config.yaml
n_layer: 18
d_model: 512
n_head: 8
n_kv_head: 8
head_dim: 64
d_mlp: 1344
vocab_size: 10844
activation: "geglu"
norm: "layernorm"
norm_place: "pre"
norm_eps: 1e-05
positions: "rope"
rope_base: 5670.0
rope_fraction: 0.5
qk_norm: false
attn_scale: 0.125
bias: "none"
tie_embeddings: false
parallel_block: true
init: "normal"
init_std_qkv: 0.0176
init_std_o: 0.0
init_std_up: 0.0176
init_std_down: 0.0
optimizer: "muon"
lr: 0.0123
beta1: 0.9
weight_decay: 0.015
lr_head: 0.00396
grad_clip: 1.0
warmup_steps: 200
schedule: "wsd"
decay_fraction: 1.0
decay_shape: "linear"
final_lr_fraction: 0.1
batch_tokens: 131072
seq_len: 512
doc_mask: false
train_tokens: 1318000000
steps: 10056
dataset: "wikipedia_en"
MLP neurons of a small language model. Each row is named by its layer, matrix (gate and up: input weights) and neuron, and shows model dimensions 192-447. Each number is 500 + 25 x the weight over its row's rms, rounded and kept within 0 to 999. Numbers have three digits each. A neuron's up and down rows have the sign that makes its largest values positive.
After each neuron's rows, "fires on" lists the tokens most often at its 100 highest values on Wikipedia text that the model never trained on; "fires after" lists the tokens most often just before its 100 highest values on Wikipedia text that the model never trained on. A number after a token or word is its count.

L2.gate1321:473509505470489517530508516541518525527517520556448550515499500521518546509479517520541524548454500542484494532512488518483461513526497532526440505546484472490483507447563517524539467458499498517486522508494492489491471546527451504485523494509506477468463537472514512539472511507476454567508513545453521503509495462493497479457484500487517522506561508488508489525493463470535520502517509507494530494480478508473525485476502502505524523495513496498472469527492492498464487458545485500490486504477534478496546487486465534535518472518486501457513496530507531464544474487516508544521475521477510516482537489508534531476484527504490510525452529477519475495511470534474535518472483484513516507495507457488485525524493521510541505512504500515522487508481498501533492503501434
L2.up1321:454505524465473517512474496527521536521512492535484532529530471511533545489474492494480551534504499520492487493558491491514428518495449507484479498515541460514506499446500507500492504507474460490499524538454482497482476495480484523540476487527492451485465516503503534531475456518495501518498478509484516525492487525480516535494504476498504519482530503497503448528475509545557469496491539509494532454460503500498517517518482454513502497446506469495486548503489482493484481467498513511469505527484519462522533494479475533520482490527480516456498512538483491526476507519476505487517513507514491501496533503502514472499495497506460528463467513461524468537525489555468473484497439515512473481496531482502476503509491500479453512489527484515489504488505538529509531490517541
fires on: "26" 20, ") as" 16, "30" 12, "25" 12, "29" 10, " | Best" 8
fires after: " | " 48, "951" 6, "949" 4, ") | " 4

L2.gate62:517509515503473491509461527498510532481489490512516517510486565505478527535481506521531488485506476515515495461510527510547521491489510523476455471495516519454533529502519526528551489492519521548524512563478521494461526550509483515511518494492484456474504551502511508444491509504489492545537520490491509503500477480476468479497535491495475504489538516521507446486487500491503459503500470534521484479485474542482459502523501496506531502531512493501520487519502481469485492525537501460508516527485469491509466477510539463450490535432537467476530551486460494490537531500497530512499519509484521507489525470464502519517490496530489497530446562478493521470502527516505463522437506502471508530490525515497496513519495482508479508513531487506478530484545478511491472485531498
L2.up62:541506483520499487493466551529516519486502519487509518505520547483501530500514484486540520483457497498538497453495522467511509485503498470478435480501538522522518481491487515550560485513494485536492473557497498480457495513488489478482547501501481496491535536494519537461504519487500490501492475492513504535458485527508480504496541517467489499496495519535516464524512476493468512492508516519465487473513493520506521510480522457500503513524472490510514469507510486482499508523520514493486523473505508462513491460471521429460510520477508466470495546533446500479544516511492487471512531514473529494506550493498537526509483450532475504507473524460487464471497488520497531517492514501472480540491496465473578541492487497492501497527528515493500515503523467515512461522513491
fires on: "\n\n" 82, "=" 11, " included" 5
fires after: "." 37, "\n\n" 11, ")" 5

L2.gate495:469469475513502523486490510506512504495518519474514483527492506503522472463485505496508518463511511499472498534528489529494493497522448499490541506478476536506540549516481491460489538479481478479488519498491504516458488525529515479484448483511493505492485521484531516497493502467501502517530486557512489514507494480502454475533499501468520527521511472488523541498489472484535521485472490506513533507512507481500533483517493508515476541499547497516506470486519525483541488481534553506464507513478491479504518503476492502511437496527499506479484510500475553520484481490525530513491497474502482510530503488534486505474512541456489492496498476497512487495516472529488540486502500454526550494514507477492435510492533495505476527507502532485498575486557524551478497515473497
L2.up495:503496519536463525467535525502483471505504492471522535523480509530521517501508504540517528496497561480492526484518501496455468520482469477508467457515539522456537512505518463512507502501480507496500486475468566459477486476559485531502456481516475499470470487492508536498501515484509497519503471548492511511489521492519491505510532516516480510481453451462515514520507462510535477444448455520492479525519466528471514466473498517511517509480532527462487453504531520489511519507470545486504530512495513514509499499534480494485491464499534468484521540530497529494514502489524538508517530496542523500497480469496485514496514560470494518463525448500538495537485505500532481482434539453492519522480454479509477521521515492503511454507518493524503543487504528524493492507491465
fires on: "\n" 99
fires after: " ==" 26, "==" 24, " ===" 10, " career==" 7, "s==" 5, "===" 4

L2.gate181:523464497474510500538505505504448515508490518471512501490523476540449535492491510499470484500523433513479478554512503508545503476497476487481528478517464491520518481534522471534502540493465526484435463524501484510459473510515475504523523466526529491484481566482531561503462511445493506520456495487530507496513496507513539518510483490487479484486501528505535546515500515502513514509508532518495499499488486484473475470488495548541529507547478529463473477481503501495488526469511482511446501516507525498502488499485481481504504527529492514476468481514493443506528523517548476522495486532448518487478490462500494512501532451514461558515495506498500496518465495547481530518499486488456534505529554500517510486520499440541556490487416500448525501495539481504527435523468473
L2.up181:511493502466469472472533477513526499538476524495524448533478513477448468464469494523475492499471446506498440514522483515517496487467472494494475487505487506488468483513506478464499513503478513530515516534511488512498564499515470453505461450497499491494525509508501518479473530496501502526517496476528508472499517509521515467521485517495499441520497497513504493487493500507514486525510500487469488551496464453530497514519524543530489514508501483533566469501525496479500545490507524531497532500551549447474512481504504466512508538500492554510452485535531467467532516522516515498492520520464491516488496479473502496495506466509482493569511532496529528547433519567507550499510498501501503495510535509475462527448477525516552529474489490485487465468499519528520453481451481
fires on: "-" 26, ":" 26, "–" 18, " won" 7, " beat" 4, " win" 4
fires after: "1" 29, "2" 28, "3" 8, "0" 6

L2.gate872:494484512510468475497506471504506521486483478491513483506497484511526498488493500508508523492490512525447461541523488542528518471521511451493525516517491507516517494533538482511489477470497486494497541522463477498501472476531524506483514443485460485502489510511488485504490493514485477475470509528545478478537503548513515425463484498440506490485507479479493493499487498508556525488504550526504488507465483525513465525543515536513515468493482525507488506503490474480501517521508489485486482516508507507506543551474483492482458526497509486488482501503547543477510452526526476500485506539531495500504484492516449494468478513466482531477463424485490497517497482516487526453511521512514471475497506514520450552565466444533515490502551507482489505476470469474505502526525463
L2.up872:497523525478492453509520474435508455484529495504510483544503492487517477500499492479491486524494509479495510489479497523521492464506494507479491536496515530492533492474461512498493472472480533438491504517512475513492540488555505469499493505471488490494479458501512462513501466501516516484467499512519495568557505472504527496499542527458492528466513470487500508475493457485508526463474525455529520532481450526540503485497518505530530492486507492502481458498504536496517496513532502443502474505521491514463499468509559478510485485501477484476506489547486520528515458505514541501482494500496506484506508467509483511486499534524503470452460461467509474468519486545519521480499516483491531521532513541496496534481527482501503514461561489500527512508475513499529477479482448
fires on: " As" 17, "As" 12, " After" 12, " With" 9, " By" 8, " Since" 7
fires after: "." 40, "\n\n" 20, "\n" 8, ")." 4

L15.gate1234:522500504498528526507477461490511467495499535488537506434487490494538502467490481516487484501500526505535451445492516433519529493496444492491514467498529486529494494520489500496502529493479454512464499500483484505539520461506510474500511523527493511564524503475503513512494463429508516494527521467527541465527521504497511485521542495529530521535541513510519499515525539536481536488482503513562492450531504501504508457478444497525558473526488503490498474512512494508502516496468513535506503473509505492498502507481496488525505548526500475508498497502515503530473534528517482491480510517501451478534476524511579485499528541519492476502538476482452482534489510523509458459524462458503476483521484549503531474475480472507518496515507567489532482503507489487521463500469482
L15.up1234:538533532494492501498520514478506484493499517498495521505500533498509504485501501477487506498470536548474480497512504522446460458509522493477501525499523556505497525500520525524528497475459503549459489490543513523519566438493501518504515493525492526529534534539515482481521429513496531497469496486492521532486464509538450513449510485435483506514484471482513499510499464519481518560502510524501481507480498535492517482553494531520552495491509512511521501502501509470495467530486528483484465480462515481509491477512485507510506488493508499477535529515508476498514507525513483529489501501488498501476507520539510507468493533499503422469524498478460510490488500497497520468536483495557511508544522493516474449479498478537506483502496486498524487500507505535482504487447531
fires on: ":" 49, "8" 12, "′" 6, " to" 5, "–" 4
fires after: "2" 22, "3" 21, "1" 17

L11.gate328:506498489523485506436464504543478524495520449502522474549506487518510503509462501449429471522496474514517488498525521513462579506514494478502509482537504562474497470493517486511499506528472530550474500518513486517491469493537495531482463479516481497478446453478522504491442493481494448550526508498510533487491505528472471494434494497519486512457507500499505462467488494461508489515481529488490487451501526506527511507475540438496496529499466484527484526527478476536471504486513471531476481530488449509512475500471487492471501513529484499474488488504507483477488525546500536494490499503500505475493487558521490497519516501495442479476459481481515462495450502519520553531506502446537488532479486495534465494459497522551508526474555532534499511559509496544529496461455505
L11.up328:558478513497511453496481510491474561475490465466517534531502509477491523501450480559533512460542498514457508518476512508509494491528527512493517509473518466467488500475489549479523530509480468519458508520441489469474502461502477539464510517516514481519479473514477512496457542508515508456467488488542527466485498560518492516517451524484524515496535523527470541495509437508532522486489507471518506500468478491494474506484504480481492473519493501553486469478456516471450483475512476533514503462472514522537481490504511516495501522544490508538502459478528518496489514509525479497495466474524489522470495486490506454480455503477537493502494510492474503524534465471519501441548501503539543471547507440484472475492454509490484483498526507476533461536508543553463486502482525
fires on: "6" 15, "7" 11, "8" 10, "2" 7, "4" 7, "5" 6
fires after: "1" 47, "2" 5, "7" 4

L2.gate196:495503521551495504506454468485499496499529519509526516485510539517489491509466520505505500460492548529544514491457498515497511474504478478502499512486499567459545497524468489478497489490539535504460510498504488502500522543538486524483509495521483484498465531477523479471518517507456483544508516515500498495472503504469489499528471539528469492514500510569526495512473514508517508511469537526460474498495487500467489504450504475544538498482516479532488463523435498462546533494538497489474501526493496530525506481541498494511473490448508525484495510496501474480515513455554486521486484523472482482518500502491501496530481490481544533523467493450506523447491511503472460527481475455520505519486512534533529496535490490533530464532499489526529488472540460529517471499503510
L2.up196:480517520520515530505493467517517448498503464499491508514485524529504509541529523476559490540466514474503482474495500476493501482510485493519489492498539512487485499522454512525524455497477493547543490487453509525498491498518450477492464474504465453492494476525499516453529504496469494493513466473483494531509483463516528500487482536489476504503470498503521532509517497495523511494505550488478491531496508511460521481517471456572496545489504449527505500549503490492509527537533525491461508492549503511551501460532561515502494501496498514471449501515509470491531530463523479559484431526490463497530504511491514539496530482509525529553480495466477520477516519514514441510501509486491517547481492529552481507531528494531541526503453479540516516511539489498490466461482525
fires on: "\n\n" 65, "\n" 31
fires after: "==" 40, " ==" 28, "==Career==" 7, " career==" 5

L2.gate140:523495503483513500539492537500480471488471517492516505467507502517553490502473459540521525494507467526474468504469497517502504495499521525487462502505469478435495517516500501516474523476522496558521524511498498498514526463555533499469484459463518487488525485485525539526483475488482556510512532562528456515517520511524513486509511519452499473509517493515461467494489528499497550487506466502490464465520519441526512452501554516458435510469507472474492540479493467556486501466521459463500488502472553477528489496470518484487502524481517534460529491484476505522513538485516521480474498488527493536507508498516495520512486464495499504516490485480514482474449494480470515531478493489498518473486483486513508489516516501494511517493483503518471501498519493497511504500514513
L2.up140:478543542493469445490492530550491553478466566516568439509514506493466509469529514517519474506501492478494500532508494502526499485512494510535471492539509497484507520484506519499522494516561504482527484474519516482527521519525496528528506499467484508533499461493516499500541487495510564478485451498469450507496508492463523519459532491470491527547451516499526439508499492482541489493490534537537474492519486494453514438472521484513446567516504549507511482450485455502538519485512486470486465511506476487547489537492524503483482477488507485526433504484518506443499457512486482507481497485450492502518497491522525502506484476473476502512506478454520510504503514474502542525489490479499499498501483495485516524477494543475484445484518503511547521497496501478514469479508522
fires on: "In " 42, " In " 10, ", when" 9, ", where" 9, " where" 5, " When" 5
fires after: "\n\n" 40, "." 10, "\n" 10

L13.gate640:519485547506492521497529520466488514505478452492500538489513512494457467494460488532531475504508492479491527442493507512493461487513483509490476509533482512495505523537492463483504485502493512502488559547523508493508507500476490485482493477507513507497505489522515499499465509486487504491501483514450500521499485553502511473523501500488513491504514491494525515492541518497496477506521472514536500497481513464464542501483467500529483479455467507493543496492436465489483491518530507516522537524503517497497507492483497536522522492467536500520494469563549425484520508483500489474497520474516519500512531505522504532438517487467508543477467506490514488518500477475492501506511471497544514465520494512495503504567485474538488466492534525503571532526485464521516430502486497
L13.up640:515512487455446450477482494540544520508520486514477478484514466519500462487511556507469525512476517447495483481520538524485532533520480518468509474459512504557500481500479496479459521473495497521492507511500474425494522526496527481507489518485510511521447482508490489499513488499479489496462445498500529442456489540491557458448446466480466527496488494527494499522486484468485453488493470489481493503565554492471481513504521465554554502485520483510512527493531508546474501480473478499472490490529490485511535503470514559516525516480482501515483500496488528480516500526507489507457510555528517504532481527482469484498451532456469506506509459505524516557498511519492475460503544511507505492486492527482512497450492534544493465484446517462502525522520548470499477480556521
fires on: " | " 41, " IV" 8, " | – | –" 5, "th" 4
fires after: "0" 39, " |" 9, "iga" 8, " | – | –" 5

L2.gate1079:496491486500483531515482492514494483531481531477489514535486550519526512484512549522507489528542480553552453518529488525510497505494490496464469515529481477495468496486497470486487507469505527500504490558502447500514488529495503527556504494497466470509453531530476520514493480555491460541479540472510539531534485500509545507476473520471479478522509440508524529523484497492547548480545490530491530520507485526512492484537534528537504532532464534477501513532447472488512476471517478513480526467484511481499494491517511505505547467500505508527549489507464437497515482509509502464498497524464492521476513461520518499461484536490539499514525502508503479506517455485495514484478498452473503469513503517538470494498497508514570536542507510481491472505493516492495431494513449
L2.up1079:519521523485526514506509524507544482501454521468499502505530527528510513532465528457474567516510523532522507544513499517501441477520465469500498463492476482518478550491473464533492475464494484543540501503526487522539473544518481526535503482484531463504468555507487514527489488504487479542472518470493509506511505489459520539482495468525455445519503507459507484547464493488492448533554488491526508491475501551513525460531522485485481537513479548481496507482472466491481443498476497552504502476468496536493478474479511454512514485514518494497521471539493427504550474517470516502486455556492477491478570534561507524504500477495487499479520501483480456560508496509427508534475496485448508482502527490511517514526514511505521524481534463539487492495545469490497480474504499
fires on: "26" 17, "27" 12, "36" 9, "30" 8, "29" 7, "31" 5
fires after: " | " 64, "He" 6, "." 5, " |  | " 4

L15.gate735:518550481498468512547514510487498460539463436495500481511543482508478487547503512514532500508500487470503491561480500468459493529527512502499526550481495493515482517488525497502479448494480505492475513500491500484489525539501524485477517480522501494499512511512519488515453522489519479517524487527513460471460497440494524450532478502491531458486518479508525513514533499505460514481515455484487496469464501479517538486511501540559506509486455524473471521491466528541468505495509453499503494485468530554529504519520542516485485458465499490497503532501505509493583517501508483453504480443483508476500440521495475472493490499536492505489498525548517476513498560464458495514506509487481485501484483479468482490484534468497497469579483513491498463493493523527495511489476461
L15.up735:529528505465462495507480527519500509505504505483473508493525481525518549500522499485486438471505511476525511505510517539492474506489504515506546484487498495465490522557514474515508482497515466510509472475463469488496518515469522563498541509441446508481498512549499499516461478520518529531461477529471493471519477534535466527481484486490528505509519478451537506488506447505485501521488478490515469543489529505526502491494487505490517575511473461496501480528467533488436459504481535475517498514524532454469506466516481466506542559501493517474493506492494506514516500511479509473521544517489495524505546481501476515524479476519527505538494540520529495486462505495485519464445478502471488450526509524481500490522522509516495522491561508478523506475550499500533452548483505
fires on: "\n" 31, " V" 11, "4" 5, "6" 5, " −" 5
fires after: "| " 12, " |" 10, " |  |" 9, " | " 7, "1" 7, "\" |" 6

L2.gate1296:469518492506501473476500492511493491472485493497509446508492462512483491475520498470500509462510477484481449495502528486495497513518496523459522497502541487499555509555505562474555466473531499476526431477458504514520536480568500532491522500496524467526495514490487502519495523523505497470515517535501493465487521517520448495492536490491505521500532523511529512498512452478519542534508487504487529493511493514495481503505505517503491510558505520477498538495514487497470483516456473506537518514470473575471486490446523465530502490498501498538484489497532497452503514487502489466529479464515533475493528522528491477490516467522479430519500459517537467485483531501500519494500544487484492527483467509516501497480497555468511480475531498494502468505520529482497493490527519
L2.up1296:497486476509516501516488481514541525479475505496527497546477497493469476512469522517479467486533506518452475505485516532517525454480510469495524450467491554473525533547489509493486552511463495489545474486504508475500529468524469487452509501514495484463498517505489501491479495413497526531508481457516477535479481453510478474502527492530569500472542533478523516455544489490491530527547480508505498496510495497515462499474473509474474519537508524488491528520524488572524510509463548496522530470493528560477500482475509526489548505472501532486493513486468496533499532494517474506490472481535494484527497522519481516519472523502484491532463483428515518482515529539491516515493493494488523483466486562511484496482447506521514485472486504472458471468518486527556485489478518
fires on: "0" 52, "76" 5, "78" 5, "98" 5, "77" 4, "07" 4
fires after: "." 41, "," 22, "4" 4, "2" 4, "5" 4

L13.gate853:459479491528530527520492528503504521496487466494469527512537450470507507503552467506529521455506503537531521478506482521480445472485507516490483492495528441520470473543522468540555566534476478527470508532519494535501501485480491509470497439491537480481479523506520522507497496502500511509535554494484505472515501544514515521496448486479497490495501523488466511505519506476506556503519511518507479526474495541506478477538446481518473463509521511532488531514476490529505502506503501533513458507459465498482503467493523464501492480493457458503492546533503513546497511472496440490465422516450473452497468515494508502505500520512499461519501449490481489532509516470519508538526447482506521494478470486484497526527542514546486530535508499501524489532481476473502528462512514
L13.up853:512474479490523449492480490472460461518521499461467510507465533506483506525531500519488498481495538528493483499454485495498529435514477495541485504513516503499523526485488536506534489497484504480504522567496505475467525519522492468530564510521491514522460514501530492515503500438517499506568504505481506508491473502515478530469498491478532508506489505479506526492518505510474502500511579451492452474434514540518507498518479484475529465512457500504472474486515509489515475484463505490516510487555484443513494477494468509482522512502492508536470531526515473500529478476410539535501479519466492506484508508492475507503526499519492500562509498536525511508526505513525543481493469434472526461491506513503474482478510480498469494465486533511475546480478510519490461502474488
fires on: "8" 43, "6" 26, "7" 21, " Per" 5
fires after: "1" 30, " | " 16, "," 13, ":" 6, "; " 4

L12.gate984:488522525549473515498535502505516472520460539536477479527489496491553482466501477508444509499463485524487525529495516521496515475458521508430521504532508475521480468503507475515497515531476515461504459507475500488540528526508516513505484494494518479496504535468499508476491479518513536477484497456533509486498504477519500495496521482453561513519464556495517504519498457490515516519521517523484485509478516500475487474496485446503481521480453540500489517495483471473475496523496498513487486495524531497516502442496442470496524466503490535502458499573513501474521489482494487541497513525484481501525527525540502473531487490523498505484520544489574510531503477534479482507471508499472460504557517507521478492561507459490485449548517567498505538522473481527488525500479528
L12.up984:534494451510534498502515443500480541542499489487472500480537502516460481461507509511479525503513458502493484516461520494538515496457472443489492501506508490537472470505466488507474507545492515502459487492463474479482501478468478524497524507526531500504492487511512517459485507490537441477489509483534479507520461464491514488489515478461541525525515478459560489516513498512497528513482514528496477486430527492491511437475478511528488509502522513459498479476499494535517514522475493506497498508515463492474457489519534481509483480472451509515474521523508496507500517518486487543557529503480511478487500531517496515522530483492505494483471445502517494484483517535499462479502481510534513498490478501511490487480449497467463521494496515456486517451504461488549473493494496
fires on: "–" 22, "-" 17, "0" 7, " " 7, "1" 6, "2" 5
fires after: "2" 16, " " 12, "1" 11, "-" 10, "0" 7, "3" 4

L2.gate276:501493530509464490504501495513439506467510462518498498514519495506541493499469503468506497504504485496484500542500502506496542460489490503479505513495516528498487499485533518486513486454549489464510511528524469473481481474529523502501482463509490473491527513532464484471535475525475513467511495520556475524541490496505511498518538515487517490515514450493506553513510484470520536485497498524521428492519494496514506511530529533511537474478476477508462455524526465480528498533555478513508491494516484498505485526465504483474459541465545515506471472486463533490505512489537497447509506502506507477496488506492470479504483498470499569503479513456528500469503479482531544480530471532512463433472488496526491542497524520551492460499578459524519477534536517512499460468486480
L2.up276:458527509533497503522471493498539566526524514504539465498560487496509492463470545497468514507519491496464505454494486476540508475490509493525459488483509495502545496475480463542465464519503510515535500513522470440508471468532477475506485495522523459463517527523480501499545492554543482507492512546514485515541456510531510520468536528530499506501504528491507462491458483494462456488521531487478503501497489499498499496516542467498494489485508483498457537487548508519506511479539488493528457534518489471455506522517522489540521484483493485488525505502488492502502477512486468495497478481473512495560472480536490516502428493482493535490516505489552486530516476493513510508509512497477491468475487507495531511500512490507500526499581534461480522507512496504506471446502494
fires on: " In" 35, " During" 14, " When" 9, " During the" 7, " In the " 6, "During" 6
fires after: "." 61, "\n\n" 8

L2.gate1112:520485489490491438526542528512500481527526502514521445550468488502459477472516521465518518526483483486484466458472511510472535511454486464470472488438451519488508495500458481507558526491503471490471539451503521490465509494516504495479484479507471529449549476518490523492484531495445500462472537533471494473484531517481520472498520469475513494509526484531473519485505469502477486484488494481522502501522502517524478488541484532509488518480515487480500538512498506498498482517480505518474515498519466509490483475532488533488507519465498522517511452492506496477521475512509485506527539494469536482543488532496531513523525522520504531522502479471485529485524511467546512516544518488512505479533489470519504522513479482532531499503490510545524503529518518497483467530520482
L2.up1112:523517496464513458462481463523521496506519486503487459506475514487471465503506489482522514484499509501508493479454490522478541498520525469519557514490536529559503506497494559513502474501507527468495495539535484467512481537481494479495491479503446537463555501499502474500524504511508515522518498436438521493479491476486505495525500522492510534498487531546459509500507502474531490440495461473521550484515531527478509493499530512520514509478477472536466530487502464507510527538518467462521544549501514472493482508505479489450476559494498480519453473522497516513478512503540493464518504426533508506453476519460476492517525466457511492512510490504465557479519521455558516476495491491496504479492522439554411508452511519523514496485541496475478529482530540446485507516480466
fires on: "\n\n" 99
fires after: "==" 36, " ==" 28, " ===" 10, "===" 9, "s==" 5

L2.gate1275:497504449546481512497493482515481503517481497521550550527490512490457525513475497493490480520499493548481495480517505495538504498494482509521495521505437474447496488464484464509513528495485534502494505498480433513528474470560442521478503484483517462474499527486510511560511488480522522552487552478502503489540495481463560517483554482492485474505489543484520561513522524494526489496508487497501498525475494477513498452543505482540487508533522490497458516462520494539490534465524521480494543485485488472465551521524483501485515468450491492514477483515476539492513487492487497541483514461531477502512509481487474489504479496458504489457525481482501520536504500503491503504506523521495493488496514471475532466524488503499531479499502480529526457532508537552503476502505493
L2.up1275:510542518534501502492526538497543463458430526491498513506495518486505509472508486500454496498456477537471526490552537525522428477533528539530496448565495510451508469466506505525542479479480509508526480506476506462519464499525487497550475514512535457492532546523502500521506505510506501540511481495485532516465499485472493523507518507489503508490480521458529448567509492521502499539524481511502514548503486522486470463467534535514469552525525526499505482425471482502524532518470520495502493504496495486529505497468519503504476477495497461506474469523504529467510520530475489520493459504488495482481537503444509513519489466485509539540477528462486495516526470527512460533478528477485483497528514502515479528542506497473524496496453477496497513568513512500533495502513520
fires on: "In " 36, " In " 23, " game" 8, "On " 4
fires after: "\n\n" 29, "." 12, "\n" 11, "-" 4

L15.gate225:477444506475516501495493475495495526484486476475469519520475495526505504484529518557538488499568502474537481479497498488521494524406535513486471507525522504543480479520510554508535527519489569512511507527500456474470498472514463487489460509528505477458483477559564509462470456493499519530521480501526529502502486527493534437488551478493523532459541495537489546498488501502476502482542526463441502502480491524517514510499477486528453497478496500541530461522512497483518553487487476482504495491539494485504507562515502528503499498476480518518578508467450493493515503506484520466474499480476471485482477466545492469516546485488505509521467535478478479510511502452526459496492492498530520518504500507465520506496493501497494496518486496482549507481477491538478515511483486
L15.up225:461523527547490464503464515481496516502488524561469455493484463505467506517444494488514479455483525497507500494516471489529532493473510493532496490494506457474555491523549529472476518500497487501506501501506516479519495527529528514487478513509494514510493451479513481505548502482483476465494466470475506473480466477463519478473551498471501489494476510522482505468500488466539476473482471505477487438490486518525460519498514475505481499504527483479513481470492472523485499493465483530507484514517449505505500536473503501484526504484499520484504510488461507468506482516499526451509506530480483485464541499489500508473509531515483481514526534501478527526490474492505534481469553548479513510458532530528506491537534543522512486547506489491477478563500524517481539459519532
fires on: "==" 28, "===" 24, " IV" 17, "-" 5
fires after: "\n\n" 56, "iga" 17

L2.gate507:530479480481464494502499505530531507489525534485520492516526525487480473485502501514502500526511486531520515484525517476526524466450464507491495482502474527498497504531490440541512504472513479525486523542482482481454520463488436503512534472518492508483499505513546511470511468478481511541513519458489499539532508460480554477486551506457484492467488550502527480508520492495477476524512489541521480468518494516498517526545532480525456505505501522474544490524497475527531505520521505506456475533541515476528481473479533494455508540421499470513521510471473505496471483540468488541543535521479509510547507463458502522474484517495507527490499546476516487502507466486488483568487476501501516509480538448511525490495504459507527521514485488483495523471505486517549488528488482
L2.up507:544549509460523492497490480512515490474463489522489506523493509513503481507491505496546499495508528458507499477479519472504519440509500456506489478501513553483510499480486477544552462492485471500474526540502497501459527540511489506423517495455485465505507510510454545497508516480514492517501494498529523540494513469487544492482494491512508515525484486547474480499526486518512522440455497464514471520520518527494487520516426532507477501517483515518477501489530537466507497523528519532512540461474505507511458520513475490418512452491492470536532507510461524513486571498510518458491489499497511491492497497497507520496495506501504492506505525466498545480523481480456510490463548517500523510495500495503484515517509536522479523518508488471496466484560474495474453499496502
fires on: "\n\n" 82, "1" 4, "son | " 4
fires after: " ===" 19, "===" 17, " |" 14, "==" 6, "| " 4

L2.gate695:484470524536504442496526442502446480545528498508495461501483517487469517452511516503461551551476501512516443503526494508523511484475519539498496481462485472460473538512464510502501480529514492482520480509457509483582493541486564495490506500449478515516476502504503534508499477491502483515494486540501443496469517498482485458447502475564480508506518551495519463481504517486500504503510474486515503489457507520508507486476484446523514503519506515485487558479470532467483505480498538514494495509490530500507521528519519520523531520508492553529508505472459487485523512491512533471518480471494499465508500473511480493524544526470505475475472520467509491529502498485445547474498507473505548555522474485512471446487486482507457495474489527520487460492505516509474483516479522
L2.up695:482502490512493489448522496472512468534516553537506467498501491493486448465474517520463502489544519494516500452519479521498537497499525526479517539526502503513504499499466493483510521481531492452506508459499498535517483487518490484499464539459498518459503545449507490522528532455487526512481517470533477507481464505470496486473556486471546527485481510520511518447498417526489463512502463514509511554526520561477481459490550562525497505543473481503537481525468466515527502462477515526519500488461498532458505467498518519515498483514493475495479470553515521529502500516497490533511476495441498508512513511477465476525512514548449499513533499492541525456502516537519474502516497494479495496518447530534517500509495509507517480496502537497472454527516507478518499487518481
fires on: "0" 31, "3" 11, "2" 10, "47" 7, "27" 7
fires after: "." 68, "8" 5

L2.gate582:453526541482452500507509523502495504492500542516468455486524470544450505477464534501520515514554490520491542474500517520515551506494523491482481477504522534519545519504506455469487500485483455532533487464466491488496503474471543496537448482499502468467484447471534478470474469433538553522465561492539496500510464463517510487477507532473491477507467556523488518527503502489468509513500506498476500503481529500517498497524543488465483512497502526487509509494506511490522506446505514524516479462465500538473509478480478480571515515518475462529525493479520479463456552479527480505495508503494488511467532496459490519499489504548485530550477523449515541463442476478506532496471522463509490496492502522514488496481478478507480533492465530535508496507510541539514483497501497
L2.up582:428530509488458534473498482454479487498503507463475512524491487493486523512502484511527503528509532535459534487512469469497515535450524491489454502527479487461488567503530496501495503498475429545510528471474499483501512498504538450461515517504569474468500465482518496465495481475487513508523532493500476500509511487538501501518484500553499487550481514496504466515508494480530473480533543492496523506526490495489483479521544468471472522513469484533496452500508551467505504456549501510518456521510517528508566480493498512530508463542534517518562480489477518454505509494534514522523507526484497475458520466466533502507495540501550509492438565466516523473513486541522531462482518554506466491494542512528525457497514481521467536471486527494516488524482494527491551466481467
fires on: "25" 11, "onst" 10, "19" 9, " impl" 7, "5" 7, "15" 6
fires after: "," 18, "." 10, "2" 7, "3" 6, "8" 6, "7" 5

L2.gate14:460502510486539516512461534515478475503516526521502430471508455521500464463511533496519507524508499504480520449513485519507545474515491532482508502490489482506505522487477504490521496502551506464520512495509546467534484491506545539502468498506510472495493497489467485500545514497498527483501502492515509491488492498545505511520498464502531523502496494538538454517521474525494481533497491495499496472461476570497466489497505526476505489516542532514443524538530493520461537464470497533551503496498525559495503503528512485497511480459482459468485538477469479527508512509461516508483487478516509497509459511525495525488487500530487515500495464543477509481475500465520482500491492449494513461498455472480493490488447457480478491492531505522514517511506539476473482500494499
L2.up14:457528500520528479478482496486517480470524533471506444496461463471510478458530517489529573538462495495501502509508507479498525449506490535495473506509490496484488512471509543490523494525502550487521501479519495486516527478510485483515434493491504507482508475483469452525550501457479508499498494505491518518476499522470479483530527474502523545522503505512538473523516468463500512522515449468535465506504475524489455506502494551529498485470552492513485485503467511539513513475510506538543462486483507509521478512518513511490545500460485482507427518505484530528490487485464525490484492458496480517497460543464479524494507499492488489507447515489466517522539509493518492502496499495504474517503469506491462503514470519487510517509481511551501489505529540453510487505513482
fires on: "000" 56
fires after: "," 60, "3" 6, "1" 6, "4" 4